python train.py --n_layer=8 --norm_place="pre" --norm_eps=1e-05 --positions="rope" --rope_base=10000.0 --parallel_block=false --init_std_qkv=0.0361 --batch_tokens=16384 --seq_len=1024
MLP neurons of a small language model. Each row is named by its layer, matrix (gate and up: input weights) and neuron, and shows model dimensions 16-111. Each number is 50 + 10 x the weight over its row's rms, rounded and kept within 0 to 99. A neuron's up and down rows have the sign that makes its largest values positive.
After each neuron's rows, "fires on" lists the tokens most often at its 100 highest values on Wikipedia text that the model never trained on.

L5.gate232:42 53 43 47 52 54 60 31 51 34 67 47 42 43 51 56 48 43 52 38 60 50 50 60 58 45 58 48 44 63 50 46 42 45 39 33 49 61 49 53 61 20 34 48 42 51 43 45 32 53 62 47 48 52 46 41 57 61 45 53 58 60 45 55 61 50 64 55 66 47 62 44 36 43 53 45 69 43 65 32 66 46 58 29 55 71 69 55 40 41 27 57 47 49 52 61
L5.up232:57 45 48 32 51 57 57 39 46 42 63 47 37 32 57 43 48 35 46 54 62 48 44 45 42 59 56 66 40 66 58 38 47 57 67 36 51 48 51 36 61 36 39 56 48 41 43 32 36 55 53 56 42 33 67 38 64 59 68 46 56 41 49 43 41 58 57 55 61 53 52 52 43 56 47 56 73 53 54 55 63 49 36 59 60 49 53 40 31 36 36 58 48 55 29 59
fires on: "k", "g", "op", "am", "he", "w"

L5.gate364:44 50 53 76 50 70 35 51 40 62 61 63 51 38 36 33 51 41 32 45 42 57 34 48 44 43 59 51 59 54 39 49 49 61 56 44 57 57 45 53 37 43 50 50 53 52 56 55 53 51 37 48 56 47 62 56 65 46 52 56 47 70 37 57 55 56 47 50 51 41 59 38 56 47 48 62 53 69 42 47 53 54 52 56 30 57 61 43 33 59 54 56 50 57 36 65
L5.up364:49 36 38 37 40 46 50 45 39 53 59 56 53 44 31 57 45 48 57 55 41 49 56 57 52 46 51 61 43 56 48 53 58 40 38 69 63 64 48 53 34 55 41 62 40 50 73 57 54 54 53 53 44 69 45 58 60 38 58 61 26 56 30 57 55 41 42 60 37 63 58 38 37 44 58 58 44 57 59 61 43 47 49 42 57 39 65 55 58 51 60 44 55 56 50 52
fires on: "igh", "id", "am", "im", " of", "8"

L5.gate324:43 46 34 44 53 49 61 56 47 52 63 51 37 52 48 62 38 46 45 53 54 36 66 42 62 49 44 47 49 59 58 65 49 63 44 39 52 43 58 59 53 44 30 63 38 47 57 40 40 49 42 61 40 27 36 58 58 47 62 50 59 42 48 58 32 56 56 68 41 44 44 45 79 43 42 42 53 74 47 51 69 46 59 63 71 45 49 39 72 64 50 51 38 63 62 59
L5.up324:48 63 52 51 44 57 46 53 40 57 63 28 35 45 48 44 49 48 46 40 45 49 34 60 44 43 63 42 53 45 49 35 48 73 44 58 61 46 50 58 57 39 57 70 57 45 59 52 40 29 47 68 33 25 50 56 41 45 53 51 27 30 61 42 50 51 59 53 59 30 41 48 61 39 43 49 47 53 61 67 46 57 70 45 50 53 58 42 48 42 50 54 36 49 61 59
fires on: "z", "eng", "ers", "I", "ent"

L5.gate60:40 57 49 52 48 60 51 47 46 46 58 63 51 39 55 68 61 57 47 65 54 48 63 60 67 66 45 40 53 57 72 48 44 53 56 45 51 49 44 58 40 41 38 52 48 52 51 49 67 29 39 66 46 25 51 48 53 56 32 46 42 54 38 64 62 44 55 52 65 60 52 53 53 66 41 49 60 52 36 61 52 58 57 59 56 40 42 48 56 61 41 50 63 58 38 55
L5.up60:45 60 39 52 47 52 48 38 52 70 47 52 42 59 58 69 41 56 48 38 37 60 43 41 50 36 43 46 35 54 45 50 60 32 50 35 42 53 55 28 60 57 63 43 45 53 43 40 49 51 66 70 43 63 48 67 44 45 55 56 50 61 52 48 44 45 62 67 51 48 40 50 67 28 53 34 56 36 57 48 58 48 60 25 56 61 53 49 49 59 36 60 60 44 49 45
fires on: "i", "l", "e", "g", "u", "in"

L5.gate159:50 48 53 54 60 59 64 43 50 50 46 60 52 62 59 44 47 43 46 60 36 50 41 46 17 35 44 46 50 36 54 67 56 49 56 63 61 48 61 55 55 65 52 59 44 27 55 52 44 56 45 58 73 57 53 45 66 47 55 66 50 39 35 64 65 56 55 37 50 61 39 55 52 68 56 60 49 62 81 36 56 53 44 71 48 57 72 48 50 53 47 13 45 66 46 55
L5.up159:27 49 54 46 56 50 61 48 51 50 46 53 53 67 51 49 38 50 42 50 21 42 50 48 26 35 42 54 50 30 42 49 49 46 49 45 50 58 65 49 41 46 49 27 62 36 66 65 49 56 41 54 61 59 60 54 48 60 51 65 44 58 40 45 60 61 55 40 44 40 62 40 50 52 53 45 49 51 56 41 67 57 58 42 54 53 52 42 51 45 50 40 58 40 69 45
fires on: "id", "et", "y", "g", "ound"

L5.gate50:65 47 40 40 47 59 52 63 53 46 44 61 45 39 61 54 58 48 42 59 70 55 63 47 53 51 62 47 43 56 31 47 51 34 52 36 54 48 52 71 53 59 41 56 28 56 31 63 62 57 49 51 51 54 63 44 51 52 60 54 25 46 43 68 49 30 63 45 40 31 48 50 39 58 36 65 50 52 67 36 68 64 59 35 47 49 47 40 42 51 59 37 51 54 39 43
L5.up50:62 57 49 51 61 41 52 37 37 33 58 35 51 56 42 54 47 54 58 43 49 34 53 49 68 50 27 52 68 52 51 46 35 56 60 53 53 45 49 43 52 45 52 57 52 65 41 52 63 39 57 58 45 30 47 39 48 62 62 54 54 46 46 50 43 32 40 46 47 50 36 42 58 63 34 43 52 46 34 82 63 51 51 57 52 58 72 44 39 46 69 66 50 33 63 58
fires on: "6", "8", "1", "7", "in", "ict"

L5.gate264:43 62 62 44 59 47 46 60 43 57 61 52 56 52 41 65 35 57 46 40 47 51 54 54 48 48 50 58 52 71 40 58 43 23 42 42 49 48 67 58 63 39 42 57 41 45 42 27 48 39 50 61 49 54 56 42 35 68 57 57 59 52 45 55 54 58 60 52 39 56 46 42 53 65 40 39 51 49 61 40 55 48 44 56 58 36 57 51 61 55 53 53 38 58 28 42
L5.up264:71 51 48 41 49 41 46 34 48 58 48 49 51 53 55 60 31 49 47 53 52 61 61 45 31 41 62 44 47 61 48 54 48 31 46 59 38 51 48 58 59 57 57 62 49 27 56 41 50 37 51 52 64 54 63 31 27 66 59 42 58 52 40 49 36 35 51 56 45 55 57 56 46 53 41 49 37 49 55 42 50 60 40 61 51 35 45 67 60 42 53 47 40 52 49 31
fires on: "is", "t", "id", "ed", "ist", "i"

L5.gate172:42 44 60 31 52 67 45 49 48 43 47 59 55 44 52 41 72 63 56 59 65 63 47 65 43 52 57 44 67 54 55 69 47 50 56 52 62 60 52 61 57 55 64 62 54 35 72 33 38 53 48 42 51 46 56 37 44 68 58 58 54 44 37 75 76 51 36 36 53 54 50 47 62 51 30 48 56 51 55 51 44 48 57 57 42 63 65 57 56 47 35 39 38 52 53 66
L5.up172:41 44 50 40 56 48 43 44 56 43 47 56 66 50 55 55 63 40 48 54 46 54 65 67 37 57 50 51 61 48 49 44 59 52 53 48 63 65 76 35 34 42 62 62 61 60 29 54 49 49 40 54 39 51 49 30 38 47 54 57 59 42 63 32 57 62 49 40 66 57 41 47 38 62 47 57 52 51 59 71 80 54 45 42 63 51 61 48 54 58 62 53 43 52 36 57
fires on: "y", " /", "er", "ir", "g"

L5.gate163:42 57 41 58 83 49 52 52 45 43 47 69 50 55 48 62 39 54 43 57 50 57 40 56 33 45 51 40 52 69 32 58 25 38 51 43 60 47 54 55 54 52 44 48 50 48 35 56 41 47 42 43 34 50 45 39 62 46 43 70 60 48 58 45 42 57 62 51 76 32 54 43 54 54 53 50 52 62 54 56 51 32 54 58 35 44 58 48 52 57 60 50 48 68 49 70
L5.up163:59 64 52 59 48 44 58 41 32 48 41 49 50 59 45 58 47 52 42 57 60 62 38 50 43 58 67 41 60 60 49 29 39 45 60 34 54 48 46 45 31 56 58 75 71 46 60 71 47 50 30 47 55 60 58 45 52 40 30 40 53 62 54 37 40 32 50 37 55 43 67 37 49 66 45 40 42 53 39 39 63 38 59 43 54 61 52 69 48 45 43 40 58 52 37 69
fires on: " She", " He", " It", " she", " he", "e"

L5.gate18:57 48 40 51 51 43 42 45 36 41 50 58 40 50 75 48 59 45 62 46 49 53 73 51 38 20 55 52 67 62 49 48 56 54 37 47 41 52 57 60 44 55 36 70 53 50 53 46 45 54 50 57 41 57 48 52 52 76 36 60 59 49 36 64 50 52 66 57 52 24 29 50 62 44 34 45 59 54 42 56 59 32 66 47 38 38 30 40 60 54 57 54 63 57 42 48
L5.up18:50 38 57 51 45 55 49 57 50 52 51 69 64 66 44 36 44 44 65 57 36 42 62 30 42 54 28 61 61 40 49 56 56 43 45 45 62 52 39 52 36 47 50 38 38 44 60 55 45 73 55 48 58 60 49 42 56 52 40 53 53 46 29 67 48 56 42 52 39 58 65 75 43 39 52 29 41 49 35 51 51 45 46 55 38 48 42 60 40 51 32 67 53 53 57 60
fires on: "o", "an", "u", "use"

L5.gate90:43 61 37 56 58 48 38 46 47 44 62 64 62 33 55 57 39 50 50 57 39 36 42 65 53 39 46 53 54 74 39 61 57 59 57 67 54 48 60 59 37 59 44 40 36 33 59 39 48 38 60 51 39 48 53 63 72 64 64 61 59 27 51 61 54 54 40 42 47 49 44 56 40 56 61 47 42 41 59 42 38 59 52 42 52 52 57 50 46 53 47 47 33 43 35 62
L5.up90:45 51 46 45 49 61 35 38 48 61 61 48 49 38 61 63 53 37 52 52 38 38 42 57 36 35 59 34 51 49 32 53 49 40 49 48 50 43 48 51 44 53 40 55 60 42 70 59 38 44 54 55 44 65 53 39 51 72 58 63 43 31 34 40 45 40 43 31 42 55 43 58 26 47 65 50 55 53 54 52 44 43 65 55 39 55 39 58 60 50 33 35 46 35 58 58
fires on: "an", "i", "h", "ell", "t"

L5.gate273:56 55 50 60 55 55 65 65 57 48 47 55 26 47 52 54 47 55 42 43 58 46 48 48 35 31 54 33 33 29 43 40 47 68 52 46 53 51 61 56 68 46 54 39 38 56 62 41 39 48 55 50 74 36 50 50 64 57 30 43 62 49 46 63 58 64 54 48 56 57 27 41 52 33 60 44 50 46 45 59 48 52 57 42 53 53 62 46 47 52 41 41 64 52 56 44
L5.up273:52 58 53 50 50 49 53 61 75 35 55 24 64 48 49 49 48 58 30 48 36 57 51 66 46 56 35 61 51 56 53 52 46 45 67 64 51 55 42 35 41 61 41 66 50 42 46 51 41 68 65 36 52 46 39 49 84 51 46 40 53 45 39 45 49 51 25 73 51 46 57 43 30 51 49 56 44 35 44 60 49 43 35 50 58 56 41 52 45 36 46 58 42 53 43 62
fires on: "am", "om", "re", "e", "k", "ee"

L5.gate361:34 42 45 58 46 63 43 80 59 39 48 53 50 54 57 56 43 56 56 67 61 39 42 68 50 62 62 56 36 45 41 49 48 37 54 50 64 53 57 56 42 48 39 49 39 54 45 50 50 51 67 42 59 58 43 56 52 53 65 53 42 43 52 48 45 59 44 46 67 63 37 33 50 52 50 58 55 55 63 62 29 60 35 54 50 33 46 44 50 44 69 57 63 50 56 57
L5.up361:54 49 51 56 28 36 62 50 56 39 49 58 45 56 52 63 48 60 56 58 46 46 49 55 47 62 55 48 41 37 50 58 42 59 65 53 49 61 50 45 36 51 32 54 50 39 32 55 50 49 44 63 59 36 23 46 42 54 43 37 61 37 47 37 53 48 54 33 61 57 51 50 55 45 46 55 42 50 37 50 31 52 54 52 49 45 37 49 45 43 53 76 48 20 67 54
fires on: "al", "c", "on", "cc", "uc"

L5.gate36:56 35 57 60 56 43 47 46 41 60 48 71 50 42 36 65 52 46 42 37 38 59 57 43 41 55 45 54 57 45 47 48 48 42 41 48 56 60 35 51 49 41 56 43 58 32 35 24 39 64 60 57 60 59 51 46 70 46 50 56 35 59 39 57 63 38 48 47 52 57 58 60 66 55 52 62 58 58 58 47 29 64 56 49 57 42 61 46 27 49 32 50 52 63 47 59
L5.up36:54 49 60 48 57 46 47 54 45 44 50 50 76 38 58 37 50 49 62 59 49 34 51 38 40 57 61 52 57 43 64 46 59 35 47 57 54 58 56 48 39 49 45 36 40 48 50 49 58 48 48 52 65 53 45 49 75 48 48 52 74 36 44 63 45 42 58 38 59 55 39 53 29 66 55 61 40 49 66 41 32 65 54 32 43 69 51 42 40 55 54 46 51 57 67 47
fires on: "am", "iv", "im", "v", "b"

L5.gate286:52 42 57 54 62 57 44 31 32 55 54 59 49 44 49 66 51 66 41 58 42 50 57 54 48 52 62 70 44 59 48 58 43 45 63 61 57 43 70 61 50 37 57 42 51 41 42 58 46 53 45 40 34 48 43 56 44 54 55 52 39 53 34 37 65 66 45 42 47 43 63 60 59 63 46 52 63 58 44 58 46 48 52 53 63 37 59 45 49 49 54 53 50 45 57 90
L5.up286:40 48 52 47 33 48 59 53 57 49 45 40 67 61 49 67 60 59 48 41 50 53 53 45 57 50 37 74 51 50 49 41 52 36 62 49 33 37 52 50 54 57 35 54 42 70 64 49 45 57 21 53 25 41 60 51 47 57 53 28 59 34 52 54 46 63 62 45 49 36 43 48 51 53 54 39 56 43 51 64 59 53 46 45 56 65 46 43 64 58 36 54 64 56 50 45
fires on: "er", "g", "it", "re", "ir"

L5.gate155:24 48 53 35 61 59 57 48 41 55 66 54 47 55 46 63 65 55 41 44 53 43 32 58 62 39 53 46 54 29 28 48 43 45 45 63 54 51 51 49 48 34 56 54 38 51 48 50 37 41 39 51 23 45 62 48 41 70 47 61 49 46 59 38 41 49 64 53 72 46 40 31 50 69 43 70 61 48 52 49 50 55 63 55 40 59 54 46 72 70 56 48 32 59 65 58
L5.up155:58 48 42 55 50 60 60 69 58 32 64 49 50 55 35 65 36 41 39 39 54 48 52 47 50 55 38 59 36 46 46 47 49 58 52 43 52 36 47 45 61 47 45 44 49 44 58 49 45 58 55 64 55 29 36 33 65 53 52 39 64 41 19 58 35 40 46 50 45 47 47 47 65 55 42 60 54 14 53 50 51 42 56 54 45 46 64 53 40 38 54 51 48 61 70 47
fires on: "os", "res", "on", "ep"

L5.gate82:51 65 37 31 54 35 41 51 43 56 52 64 57 60 46 32 51 54 26 56 67 34 55 56 48 45 49 53 60 48 45 44 44 60 37 48 40 59 64 42 49 59 47 37 34 48 32 65 61 30 41 57 34 59 44 45 42 53 75 48 41 44 43 34 55 66 51 56 43 60 43 36 47 40 48 66 52 42 61 46 60 47 32 56 48 68 54 45 48 57 62 62 40 43 49 56
L5.up82:52 51 50 32 56 39 28 60 48 46 39 63 57 55 65 48 68 53 42 34 43 50 47 45 58 65 63 63 59 44 63 43 49 45 46 80 49 64 48 43 56 54 28 59 45 39 54 54 48 48 46 36 48 60 57 55 52 39 52 59 50 39 66 49 74 71 47 40 50 49 52 43 48 45 43 42 47 48 47 46 44 54 48 60 52 54 52 38 56 43 63 53 50 52 45 55
fires on: "orn", "ed", "om", "ch", "her", "m"

L5.gate188:61 64 53 45 50 47 44 48 53 41 29 60 50 64 45 60 43 54 50 62 50 49 58 57 54 56 57 44 35 53 48 53 41 47 53 61 55 59 40 37 44 45 46 53 31 44 48 30 54 53 64 53 44 64 48 60 53 51 51 66 51 40 67 52 56 56 42 51 73 42 53 47 66 41 40 53 52 51 34 45 53 38 45 51 73 48 59 48 49 59 39 49 60 57 53 46
L5.up188:47 51 67 31 48 51 60 48 42 20 34 61 57 49 73 43 62 42 62 63 51 66 40 40 46 62 47 68 56 49 52 49 33 74 61 52 46 37 54 44 54 50 56 49 42 75 51 45 46 62 32 47 47 41 54 49 45 41 79 45 79 29 56 38 40 67 60 44 53 59 53 55 52 54 49 51 49 41 46 57 56 40 52 60 51 57 72 47 56 45 54 47 65 48 54 35
fires on: "ly", " also", "ame", " who", " and"

L5.gate149:49 61 41 38 47 44 63 67 59 45 52 61 44 49 41 30 46 41 48 61 56 45 40 76 33 31 52 51 59 42 34 61 47 54 54 62 61 71 38 37 45 55 53 56 49 40 53 60 55 49 62 46 51 44 60 60 51 67 49 42 44 52 55 60 48 49 40 62 62 53 65 11 51 58 49 63 32 42 48 58 40 50 37 46 44 47 45 52 61 42 43 69 31 59 28 43
L5.up149:61 50 43 31 38 52 51 68 54 35 65 53 59 34 46 52 52 32 48 33 49 59 43 58 54 37 54 43 70 57 34 39 56 47 47 51 68 55 53 39 60 49 49 52 59 32 51 63 44 57 51 50 62 51 58 26 51 59 49 37 47 61 63 78 51 44 52 44 53 64 41 38 30 46 40 31 52 64 46 43 45 49 51 56 44 33 42 52 41 63 58 59 45 35 49 27
fires on: "ife", "o", "ag", "an", "g", "ul"

L5.gate64:56 43 43 58 42 60 47 61 39 37 40 57 60 44 47 54 46 41 45 58 45 58 34 38 50 58 33 52 49 44 48 54 60 37 37 50 74 40 31 60 62 42 63 61 42 42 39 32 35 62 48 55 43 50 59 47 47 69 46 52 73 65 53 55 43 51 68 59 62 36 43 45 55 51 63 57 69 56 52 54 40 54 55 48 54 39 57 41 42 52 59 53 43 49 50 45
L5.up64:54 40 55 18 50 63 34 32 52 43 54 62 57 59 46 44 60 40 48 71 54 64 41 52 65 62 62 57 48 57 51 66 68 47 41 43 65 58 39 41 58 39 50 53 59 49 39 42 56 35 34 49 44 62 46 60 27 41 54 61 57 59 59 59 57 43 33 57 39 53 57 48 52 58 58 45 49 42 55 29 32 65 56 53 45 40 60 48 43 35 66 61 49 42 37 62
fires on: "as", "ov", "us", "r", "ran"

L5.gate92:35 41 43 29 59 60 53 34 38 48 60 62 49 45 30 54 65 34 40 58 66 36 52 66 28 64 37 35 60 61 42 56 38 39 43 64 57 63 55 59 57 39 59 56 28 49 46 54 30 66 60 43 32 42 49 64 65 44 49 51 57 48 50 56 50 45 53 42 71 54 68 34 42 54 49 60 57 52 48 65 47 49 45 52 35 42 53 46 55 53 52 48 34 51 42 67
L5.up92:60 51 56 38 33 32 47 53 36 43 40 48 59 60 60 75 52 52 50 73 53 70 48 47 41 57 54 65 67 61 40 50 52 56 56 56 68 51 67 71 62 41 61 69 43 42 50 57 64 63 55 55 48 49 74 44 62 49 59 51 38 67 55 49 48 60 58 55 41 46 42 57 51 58 49 66 57 53 43 45 61 63 62 49 52 64 45 52 42 38 45 50 53 53 66 50
fires on: "g", "ol", "av", "ig", "ir", "amil"

L5.gate288:54 60 48 47 63 51 46 58 43 52 41 59 42 55 38 32 67 62 52 45 42 65 34 42 41 60 34 56 45 54 47 49 32 43 55 55 52 30 42 40 50 54 49 36 42 67 44 46 62 48 71 39 53 69 44 51 65 39 65 58 53 31 48 49 67 38 50 59 60 68 55 47 60 51 72 65 50 31 64 60 40 66 44 40 38 55 43 53 55 57 36 40 50 49 69 61
L5.up288:61 46 54 40 47 42 72 46 55 34 43 51 54 49 60 52 50 48 71 37 28 59 69 68 47 51 68 68 39 44 56 53 48 35 56 72 54 48 51 40 60 60 53 59 58 58 50 51 45 35 52 44 49 49 53 55 58 52 58 65 54 31 37 25 57 62 45 45 57 47 49 56 65 58 52 51 47 36 33 58 44 60 38 52 50 64 64 48 56 55 49 60 47 56 72 45
fires on: "ame", "ly", "ing", "ome", " also", "ost"

L5.gate154:57 32 34 48 55 67 40 39 46 53 48 60 51 44 46 44 46 61 32 51 35 32 52 58 44 33 40 67 59 59 61 50 46 74 58 53 60 53 46 59 48 45 54 49 45 65 40 54 47 52 46 71 50 53 54 33 52 56 43 46 42 30 43 44 58 60 59 60 61 45 40 65 48 63 48 47 60 66 45 54 35 44 58 35 61 45 62 43 33 62 39 45 62 60 62 54
L5.up154:43 54 70 57 48 49 58 40 52 51 50 60 27 49 49 45 39 54 48 44 55 61 57 41 38 58 57 55 60 55 52 63 40 64 42 53 45 43 51 45 64 58 60 79 60 63 39 51 49 43 43 49 38 63 41 50 32 44 61 52 41 55 43 47 49 69 58 49 64 44 50 37 62 35 36 40 50 42 61 69 66 67 57 39 55 48 57 52 49 71 57 37 54 57 47 50
fires on: "i", " /", "u", "ot", "ri", " is"

L5.gate77:53 73 43 58 65 51 45 67 70 63 36 66 57 42 42 79 27 53 33 53 61 43 43 48 46 50 62 53 58 52 40 57 47 40 36 47 63 50 63 52 49 68 46 51 63 41 51 37 45 45 45 42 61 58 51 62 52 52 41 48 66 54 54 52 44 37 48 59 47 41 49 52 51 62 27 64 49 57 46 39 43 40 62 60 53 36 60 42 50 50 39 54 49 44 50 51
L5.up77:41 49 50 57 62 28 45 43 56 60 39 58 60 50 57 61 48 64 51 46 57 44 48 39 48 48 58 47 60 63 39 57 47 44 36 49 42 54 49 48 32 91 52 42 51 34 40 53 66 50 58 39 69 66 40 47 35 47 39 50 57 50 43 56 35 52 38 58 56 53 63 44 64 55 44 50 51 60 51 45 37 41 54 59 51 54 41 51 60 46 39 52 57 50 41 40
fires on: " he", " it", " It", " she"

L5.gate268:44 57 51 55 54 56 49 63 41 51 60 57 50 42 34 61 54 45 50 35 53 18 45 57 56 49 21 48 31 55 48 67 37 52 55 43 58 47 56 55 58 38 45 51 45 39 62 41 28 47 53 54 50 40 57 56 60 43 66 31 55 51 49 41 48 56 58 59 46 49 39 55 57 47 51 59 71 40 59 59 48 54 60 51 52 46 52 30 52 71 47 58 60 74 62 63
L5.up268:52 49 49 60 52 52 49 46 45 48 46 52 59 22 32 40 45 43 45 34 66 20 50 44 73 45 27 48 32 40 45 57 51 56 50 34 55 49 53 42 53 49 63 58 46 50 55 52 38 67 40 62 51 61 50 34 47 42 60 35 49 54 38 39 47 36 36 47 44 52 59 45 56 48 53 56 50 45 41 74 51 42 50 53 54 51 65 43 58 56 41 55 62 61 69 53
fires on: "ort", "re", "et", "ep", "on", "ro"

L5.gate260:63 57 69 43 57 62 51 47 47 66 43 71 52 55 55 50 66 60 48 61 51 53 41 57 58 33 58 56 55 63 52 71 36 38 54 55 55 40 55 53 33 58 52 43 54 57 43 77 46 54 28 55 25 38 59 63 60 66 49 45 36 46 57 60 51 48 60 35 46 49 51 46 44 46 44 52 55 52 39 49 62 49 59 46 61 68 46 49 41 42 42 49 30 68 42 45
L5.up260:68 38 54 60 61 35 39 43 46 49 46 63 31 56 60 64 50 37 46 60 29 62 56 47 53 46 42 52 51 45 45 64 46 50 51 49 63 50 53 52 58 50 48 42 51 62 25 48 65 45 62 41 62 71 46 29 50 66 38 49 46 89 49 62 60 44 53 41 40 60 50 50 40 53 56 52 57 55 63 41 56 50 45 51 41 57 60 50 41 31 36 54 51 45 28 55
fires on: "er", "l", "ch", "i", "le"

L5.gate104:59 44 33 38 61 45 40 48 47 28 61 53 52 39 48 42 50 47 38 44 68 40 37 57 44 43 60 47 56 65 41 54 49 44 69 37 58 43 48 54 54 65 57 74 61 57 55 49 47 44 50 66 37 49 46 46 43 76 49 74 47 31 48 52 42 60 51 64 58 39 45 44 33 39 26 53 76 43 35 62 41 47 43 59 52 38 61 49 64 46 53 46 49 47 42 53
L5.up104:56 52 30 48 44 43 39 42 44 67 58 40 66 67 36 46 53 58 62 37 48 45 47 35 67 33 66 33 58 50 58 42 64 33 55 51 54 53 47 47 51 40 43 60 51 35 60 46 69 56 50 37 55 68 45 39 55 62 52 46 39 55 64 48 41 51 43 59 36 56 39 48 45 49 57 45 38 59 61 44 31 54 47 54 31 54 35 51 40 63 59 60 53 39 56 56
fires on: "an", "c", "end", "o", "t", "ent"

L5.gate259:66 56 59 57 53 55 56 51 68 48 45 46 62 47 35 34 52 57 44 64 53 49 57 36 42 46 38 52 65 47 47 44 40 36 28 37 61 46 48 44 39 59 48 51 39 52 19 51 49 62 45 57 44 38 52 40 45 41 49 59 46 55 49 74 40 36 40 45 61 54 39 62 48 31 44 48 61 53 44 42 36 52 60 53 47 42 52 43 43 68 57 48 66 67 46 50
L5.up259:65 59 55 57 57 60 58 63 47 55 33 48 28 60 41 48 56 55 57 44 52 43 56 66 75 54 49 35 62 47 61 58 57 45 54 56 47 55 55 50 47 46 53 42 51 57 53 65 57 53 42 48 60 52 58 50 50 39 59 50 25 34 69 71 56 35 37 56 49 56 37 47 48 51 45 70 59 45 39 59 61 53 50 63 47 47 55 38 54 68 50 52 36 69 41 51
fires on: "\n", " (", "6", "8", "2"

L5.gate328:70 62 26 20 56 50 58 33 55 66 57 67 53 46 40 51 63 42 46 53 34 35 51 68 58 36 51 47 47 57 53 45 49 57 50 54 45 56 54 60 44 50 49 56 40 54 50 55 44 52 58 60 41 51 40 32 48 47 42 43 24 41 54 47 43 57 45 80 57 32 44 49 52 58 45 56 56 53 42 61 23 50 55 51 40 44 53 49 54 63 62 41 39 64 40 53
L5.up328:48 34 44 55 56 51 52 37 54 41 43 39 55 60 32 53 52 48 33 42 48 45 34 55 38 35 48 48 53 42 44 55 38 42 63 56 46 47 40 41 48 39 68 46 58 51 49 56 49 38 62 48 50 59 52 60 54 49 45 72 77 41 57 41 50 48 37 50 61 47 49 41 54 48 53 75 49 58 53 54 51 48 52 61 35 55 39 67 50 38 63 49 35 48 46 42
fires on: "an", "ay", "ust", "ould", "c", "ill"

L5.gate81:63 32 52 57 59 30 68 57 55 59 63 52 54 47 32 66 56 58 57 58 46 47 60 58 50 52 37 47 35 70 40 42 34 44 54 52 45 53 53 44 47 53 46 48 60 56 51 54 46 61 52 36 46 42 52 73 49 57 42 54 38 44 47 43 58 67 59 42 39 46 43 64 63 47 48 61 50 34 51 52 48 63 54 58 39 52 52 44 50 49 45 72 63 49 50 52
L5.up81:70 50 53 40 46 62 54 50 41 53 48 40 31 40 36 37 63 50 40 49 56 51 29 56 40 56 42 58 51 57 76 42 47 51 56 47 62 36 52 54 58 36 33 38 52 33 39 61 58 58 47 69 31 33 40 43 53 52 50 65 41 37 65 53 49 55 58 50 46 50 42 47 54 76 29 50 55 49 44 67 54 47 54 54 59 70 46 50 53 44 53 39 42 43 53 53
fires on: "r", "ip", "ab", "in", "ist"

L5.gate229:46 50 31 58 48 30 68 55 52 41 56 40 60 39 53 56 65 59 22 59 51 50 38 66 33 39 66 69 42 67 51 51 47 63 55 58 53 68 59 57 50 53 41 46 52 55 42 54 59 45 45 59 45 43 58 50 68 47 66 55 45 62 44 34 55 72 38 41 56 46 43 47 49 34 39 52 54 56 53 45 58 52 35 52 51 51 67 42 69 45 56 46 41 62 46 39
L5.up229:50 69 49 53 56 48 68 59 31 57 48 55 34 58 60 58 42 56 42 32 51 55 40 48 63 46 61 57 55 41 39 58 44 58 46 56 42 59 50 46 66 57 58 61 49 47 67 34 60 52 34 62 51 14 67 44 34 52 51 53 51 46 52 56 44 43 51 50 40 26 39 54 55 69 39 55 61 43 49 63 55 43 56 56 42 53 41 48 57 59 45 38 52 57 39 46
fires on: "m", "im", "el", "ed", "om", " m"

L5.gate103:53 63 53 33 47 57 40 45 49 48 34 54 59 59 60 49 42 56 62 49 55 49 50 60 42 58 48 49 48 28 43 39 55 38 66 36 67 61 52 59 66 50 42 57 48 37 53 48 63 40 50 53 45 47 65 46 40 59 56 65 73 34 51 32 47 57 57 41 64 45 56 42 82 46 50 66 45 56 48 33 58 51 42 68 51 54 57 48 64 36 51 32 37 47 40 60
L5.up103:49 52 53 48 53 49 60 44 50 53 44 47 39 85 53 52 37 48 69 45 53 40 35 51 52 59 51 39 50 52 67 57 50 38 56 59 65 57 50 51 58 44 46 53 46 42 42 22 49 39 62 26 43 31 49 63 45 44 53 48 71 45 60 31 54 56 82 45 52 45 58 59 54 52 42 53 49 50 30 46 72 53 55 52 60 64 63 44 87 58 47 38 44 29 34 51
fires on: "as", "ly", "at", "g", "ost", "y"